From a checkpoint of a small transformer trained on Wikipedia.
Size: width 192, MLP 384 SwiGLU, vocabulary 1115, 4.28M parameters.
Training: a variant of Adam for these matrices, 9186 steps.
MLP neurons of a small language model. Each row is named by its layer, matrix (gate and up: input weights) and neuron, and shows model dimensions 48-175. Each number is 128 + 32 x the weight over its row's rms, rounded and kept within 0 to 255. Numbers have three digits each. A neuron's up and down rows have the sign that makes its largest values positive.
After each neuron's rows, "fires after" lists the tokens most often just before its 100 highest values on Wikipedia text that the model never trained on.

L2.gate315:089126132121102161151090141125105128063113110133098103177162079101154186131138164136121101087092131080207158065120144118148086147126125121143161146130123130167137092142134105116075116156113074120124138178089208138166157136135120062120128092054138133096139160111188172138107057094172126115108125123126152097160165050120106120183103118110086181031133114117139090166047067115115157091165
L2.up315:118155131179080084058167095123096144079053121099181154149170059058130132142128107178120163136111102153146063110121082161094174131105182130142098116153139093124199109111130192157117117114141142169103160087078101171193118142164139119153104124129130133129142113144110107139163076137109139085159132121208139165162096052142094088163140114090176153064144171089114047123164164104178122118077
fires after: "oc", " pol", "ep", "hy", "ol", "P"

L5.gate256:111117117178056078137116099161155123126181072109140151137072167103066087103153129156153156119062179091126141146139135068122125165098143124096208123178174161093173099137128146145115134127125051125144107120126184122127153194163162107125127082139107141164104112144108081187114137142119126172120180095101154160149110119094173118082114168141121056152063167115123119121116144120140151150119
L5.up256:201123107109134098091118136192142112129136104166071070155090139100145167108109207150124094106070144153068148159113150096122152121128122158121165144130191151143221155178136094142131181079083088118181163117074112124100179094139158167160124143123147085132137101096126174163099104124131104163131204160091144124115163111132076085058153130121117111088111165131133114134188117110107121173163
fires after: "ar", " I", "l", "H", " h", " K"

L2.gate0:162172150053202108158121165146124093154195176118167095075127139175170168106106136050148151117128150111146112116113155138108159128105091087100134081153106113128096146117087120178129109080132102118109104181140181101120106165126153099138129116169119097077113170172161131173111158118110155065123116121125149104122128154132157121096120178137102134083078142076165159133100061150070137144107
L2.up0:176141144143103129106109098136091093084114143131199122135112150106097115140102139119141149101139113097097175119127145152172136112140103093118074145140190081100187213134119093116124129089128140114157190104175117137065103120169223170179152078138097146104133107169136100180107161159115140099118096138133181147065079137139191136085077161116095065139145175108126101180144115192187111094064
fires after: " ", " t", "es", "en"

L2.gate361:094166117164126195117151158143099089044096115135154079196160166094163131136114152124176150109164136111120143148152139070128120130109095148175110178128118094144064154098097132079067151188118085092102104114122159119150195171151132167159130130139119137174149132103158053135090130117163164150159128155152095125088114124097153042150153177141147091118096134183129114125122110142088107104127
L2.up361:146089115183124123174093113091131129102177113173151048171061180146146136147073126165124159148132178156107087103214134094117115151112123135149117193109147096158163098084139095164156103225137056136100130087112156139136127151146146094091136084136140103105115097099137155132187099103125081150162148129163112142121131070155139121194191144106092129094125052111112113115072121136133160106082
fires after: " P", " p", "ear", " R"

L2.gate98:077195118127148086152179131124120127127149088168135152151132061116122146168087109131105062144151135170123120142094144152163126127165178101141111167152115147071103133086085092159163079137145113135142137121114174135090157063104120118157144122148150135153195109126101140058182143109152074156158118074107094114109212185122183119107141137128152099113132138122149143122149124129167134090145
L2.up98:150114124086112124154110150127096115142092167115156079178115168162158122111148108136133150140126186110078112168103127114156141103157150088122056179109100106102172144180104162138094052110116077142106124068112143114116137134081121167100104118142098129090118120121139117105124164137086215076130164151165188160180154151126131035107137097140162144110113204065139039132179131148112124143180
fires after: "ic", " C", "ays", "cc", " cons"

L2.gate223:117098100129076112173150163136125074145131123187149112145089133116204154130076104154138115130156095151105073127161118158082188136158073082157132143089138121159163159114073116177162100093184089149107083124174154158089161101129184177138142132039160122110233083143097122135194166098162138154118130156107102110158137182106200159121130111142179136141104112128118084139169078108082159152158
L2.up223:096100125126125096126189127163067169118181152146058133157100128170123153119128142109109149145124132121150091138136143115099095143142130086166218093063149158116104131119134129091149114169112069153136124087075145060195157144077111134158072123137140108086147161165080159158181148090132182132127104121177114149188118108196129186128144066113145164139178142137094104166067113122076162121161
fires after: " R", " r", "el", "R", " rel"

L2.gate43:120104101130124083104125124139133086103163132123150093129132089077123226186092124157092079098132167096104180090096160114058095128108149138094144138114115141161147099154085096184120171143129122144132103117144187182129113144116136120141070111090160168121118119122139134171145115171134098099138184147119106125166158081114123136127129142099138176145146109115127149169095111115088114182138
L2.up43:139122149117108071106089089115177121090113125114158124105193142122091145107118146102140140141177187152135141125091118099095149135092131123127150159064065070108148117122114097120132135172147141078128112097097112156167161164148129103146082128113120175081163124118120153168156027132154142165173097154203156102124093144140153151110181136080131134136150116100153098150121096135091178163122
fires after: "oc", "f", "pr", " pol", " com", "v"

L4.gate13:089133148099197126098141106137168082121128125128123125116155104104136124132106123142125091073128173092099118118148124134198151031152110142077140173140104133140129136133071067194071165077079145123095137163158160165148176089145177099111099124167123080160116106158136167155084071147163156138162084131103122092121139159081153113113089140155144086114201081135165118081168085098124158136182
L4.up13:065136142120190174126163098147211096106089177181118163097114095095193130147145153154121149129163155128138250130146144132140167095115114142122086111151157170116192107135140113148114130092127094167163144146167143128103121158128138099193081124124080164155110132167149171132166108122148117107144109139088127117112124088100133100093117179100096099156157127167178113089171103111137127052113
fires after: "vel", "l", " pre", " f", " ent", "et"

L2.gate347:097174136136152124127127100147176118161147174151123102113078107070106177122105080110131126143163131102100026130152028086118126103130166108186159084176143135107160121132098164165113104128128106120136168114124147146159063207104086118120128095114114132102148130082058131155081106089121162075131123139152048083111108127106150126077130165124139129127133126100125130099139127085090075126138
L2.up347:192137097097090137157160107111058117119135182097173180171085180146119142122145077111093149104194151100075093154093085140082141113105178113123133089087064087135143133136148165109170158132072165160190107195120123136097124090117118116135161126139157123094086149152122144165148180096118132109184182136144134116130097197135182167086092185158178123188146102149097108088096147060121104132166
fires after: " w", " B", " W", "w", " t", ","

L2.gate64:125109156147122113120095141111154148051111145178141090134123131097126120155087126101140106122188152142197101131143090079176085147096105105201116138091149081161093124107118069097136154108170103115148089155118160159186142163153105110180077122130130154181115146096133171077130109140249130121078102188075121135169162117110149104136156074146152128098100128156163171160147150206112149116153
L2.up64:116149200132148116138107129112121175129135122143090148068116149153171153114123082152112165139113106104088165212232146108126103086117221148135176141129133102160141049133132152146168129111188125162118139126112116157117094171073172151120132107121099189134121105153085179094113150120111095075111059117098187124186169102152119117116162138140121172121116134123117121109128151162156157052117
fires after: " f", "p", "f", " p", " P"

L4.gate273:151130146119187138158114121133151125164154142145121113133092149121139138087138116118154118147091136170081118132161076121163206146114121137160124139119082085102146153124093137082153076117144097106101097116119199099096131144133110089114108148135145155127182106094149060096140182069036155115126149114121130120128175134132179090042152207079122082136083116133113096105117072135097112124129
L4.up273:163119132142151151171080100122126129080073113103175093105093140190139168124103146107167106089123112124126148157108150113152120164029165136151138147136091090119123138083112101140092185099175078121117104067124141147082127101109119085069148125119132111073142166204111167110109158143095117161110179144118103099153111155184114171155098145119132177105143125212126087178129077092084159082089
fires after: " T", " t", " f", "ot", " W", " A"

L2.gate78:171116125149091126126155146170056093124098171140126126100100141112161191156077160157145142158093160140095105100113125064155191148091112138107137153109115129148107077127129124133197084137083103095070090131130163147153172124136111139064166140178142110137156115156139133147101086130157071195176113104097128110116172139110148123129165131113160105128107146107155146083106105068078067137130
L2.up78:112171106156121145092081124095084101094105112157198109107148111136096158105134114150094143139086095134082098122100159054175120097065097169121141118139139152128146111128121110089195210193041168104074123090097114144138078163095102155152148136181124148154107123153093117170119166100161080151120165096109098157078123105156089088166179121153139135148074165160128147195172173146119076175141
fires after: " num", " J", " I", "ar", " Al"

L4.gate355:141137146126147096153157172137165139113054144139126150206146156137150149123056109166135150117183127114134076146121129133153188117130109150164150129086162111140130091133102130202148140078124092127103112106143156090115163117092188148192143141178139112115186122123110093089143149108126160141144137131065176131153209146122196115083156086120194103140096173127134151137172095166124098095133
L4.up355:085131113142145107129058090077169103174103179183089105162129100108095122131124123139128164133143105073158075142137148135166093129165138222151151140127140151121112117134131077130177113080117153124124170143145110098100151121067110131165103154163100134133103135152112126086133090115078142166148146087039092106175150138180092128121062136053135158118132137117110165080167160157142141127152
fires after: " C", " G", "o", " g", " st", " R"

L4.gate121:094114135128110137141158117175189097154115222189134161148111191175146101118179171134177150096085142063127070128162125155079116153146129146137162110086074100121112138125132126112116116131184110068123152115130183076164157176161076087163134111124097190046115185077127088122090176153120089171088103136188100107091126160152139131102156117148172106099132177177113134084096149144067148152138
L4.up121:141147212134200105137120129132111089082113157159168074141171209122122116109099147151141128101108122109064148155118158090155165074132169169140107092157142081134055170162138144121153129101165109096182073150136109132100159125120090130160122136078129083122076111110071147112212102127111083124157070093142180096110103145090158131072144098114107151114103133121108092112106195134148067162114
fires after: "v", "t", "i", "p", "5", "9"

L2.gate357:147108216170089145171112160094104159127165187150029141123152076142131117193137133091098092131131117127103145118111095108117102128090071125157164152164135143105130133084106170165206123071137152148112141172133164133136193169116162140126107125081061163105141146107122154100118168125143153120127146081123093144083144092104150072080134084075103114162162130164159069137050161141097077088103
L2.up357:106157159121072168120138072159083147127086152089136082153190139121097123116103179166075106160106140144170155143155092139103159096114106143138096144128124128105168119156143132106146169107115118098122118165097126123111089168214172136207085124088109089150133112075125135103117140144155138136106090107160154108092089120115079124105130161084065197130103177094111116156112177143199077193156
fires after: "z", " v", "v", " en", "p"

L2.gate176:120178179150191124113098089123101194112086134085073194137173114150103074089128169120121167112140189186148084081100125133140165107154147128179044152134047104125138174113079151119169127148093115091148094117126152107131101144111169141167072131148075168119124177127145196169116088107110145151147118147088137145138134125106184099083169155129162089164118100138121172132124103189119106070189
L2.up176:223116104180149125195141118120097192129170082116134154107140116177112069147088142110050122117121090095120149142119128151098161133134123172129166117078159100171130112172137169120098156153099129135114156102099126117168148147120106140144086110106055134113073159100148118122081099155140133173083117138110116083162163146111102033127214074110159089067152100120082118148086137148066130164110
fires after: "19", "T", "th", "h", "t", "hip"

L5.gate326:106180177169137094187064220099109157103176107084125101086085221110155069123168121133144150136105146156155095100129134147186147078076109104153131156090108123144126127072092107092153119155139099103124070141112169118151089144149150146112158106163126124116168123140161130155157144132128112056110193089112178103081169130137168108122104117126105102146124157106055151088139129080153079133139
L5.up326:134138132151127146093189084141136089150172110117147186095167117152073133095113131151084101140118112132151149126115113127090166124136088141127149144112081147167082056145103131083089140168099131098136144174010142111121077146139219153123113164125125172131081193156203109143168149105135157113073140109197115142157138154151156122129188136174097111114141163095127176107129123148135119095135
fires after: " to", " F", "t", "I", "h"

L4.gate181:107115160154118135099063186097091102152129141184072138172156136151063133112121171124145131092182142105088077186117165094194127124189140144187109105149189130140162119085130151149116163084099148134113110154156159133137115157080127084170124097163153145144110177128134069158101132105129058158150099106104139137151149116140133172092112137136128120143143223075109123157131160128164068099173
L4.up181:157189202125120129118093111137091105135069166144199117163165133150146126126086202160164157117132134173100147140152188182102175161158138126154116104143152117099114062127123200104135101091097132150098160098135114127183146151081112116141081099096115143115162083094085125091057115151151140099188118122154156105190057154174099166105127119136118191110152098104103076111132105144101101155110
fires after: "o", " g", " st", "emb", "at"

L4.gate261:150130110110139130126202145078177121073147125158077122135103141128126157106165167154187058087191119080106129127138141109138187168146138119091120135118118127097066100195146174170173130146144157163169143041139148160147186118154129112194122124173159143123129138093174151129090105089153115150206106124109068083118144165123129106086154149164160089122145105159163144105156119121066122122077
L4.up261:134129141069185068129085174123093115154110148118131102059149114085135121159090125173158132130163144182115151110147123145165074160178198093135052151109103168061112109177125075198131140117122067114127150172129120143187097142074136162136117134142180141155180099111136131163159095128138153141101131125054129135163089156112140132101103156162122127104118097116131107162155103086123130176142
fires after: "en", "in", "oot", "enn", "ock", "ant"

L4.gate214:114219141109151106166164159111098104146103148141132085075171102111122130095169104143177140100146103092167110161174133114158178126104159157143154157158148139124089147075131154116158143189148128114128206151109141124158208130180162130133130102160075146080157170171083091094120091151142119122181128092136124101108118100172121128095163114121157076177109134137091100143075140124105108116150
L4.up214:133110178150157089104120108162164106080127162110121189103130078097167132113189105143115116104106143177092087194094104109164088151129158142057130156132066138108128089144089147176109101104086160129144154155118094170149137171177179130127094128132090143106089171131104134098158110127075081059126131155138147150128100079085132095121107113125177131114173156163169132052129165113146153048142
fires after: "ep", "et", "ord", "t", " ent", "reat"

L4.gate140:111148150118059104086060160148188146155162086175106079135115089128088125146081179117146139115119153111102140133211134108108116130096099140117132159147170054168129084100113150128168108124149088132118175118079160072192176161178144113143128068139145098073106185122104110097154111144156161142157123155097096147100178130085179152110148111153153075090168132119097156164165133104079121065103
L4.up140:135133085049151141123172086169108083102098169176155065137176101108110150131154132167173109075129147087131142173121115142112142139185151149156061124145100096135147096144114144104169116131160074089147120098169135102152167133125094120123118156121124133139095120121071175143129097140166107169114095116136113149135101131137144128117087121152057153117204109079142138130115120075064177134173
fires after: "p", "uro", "enn", "in"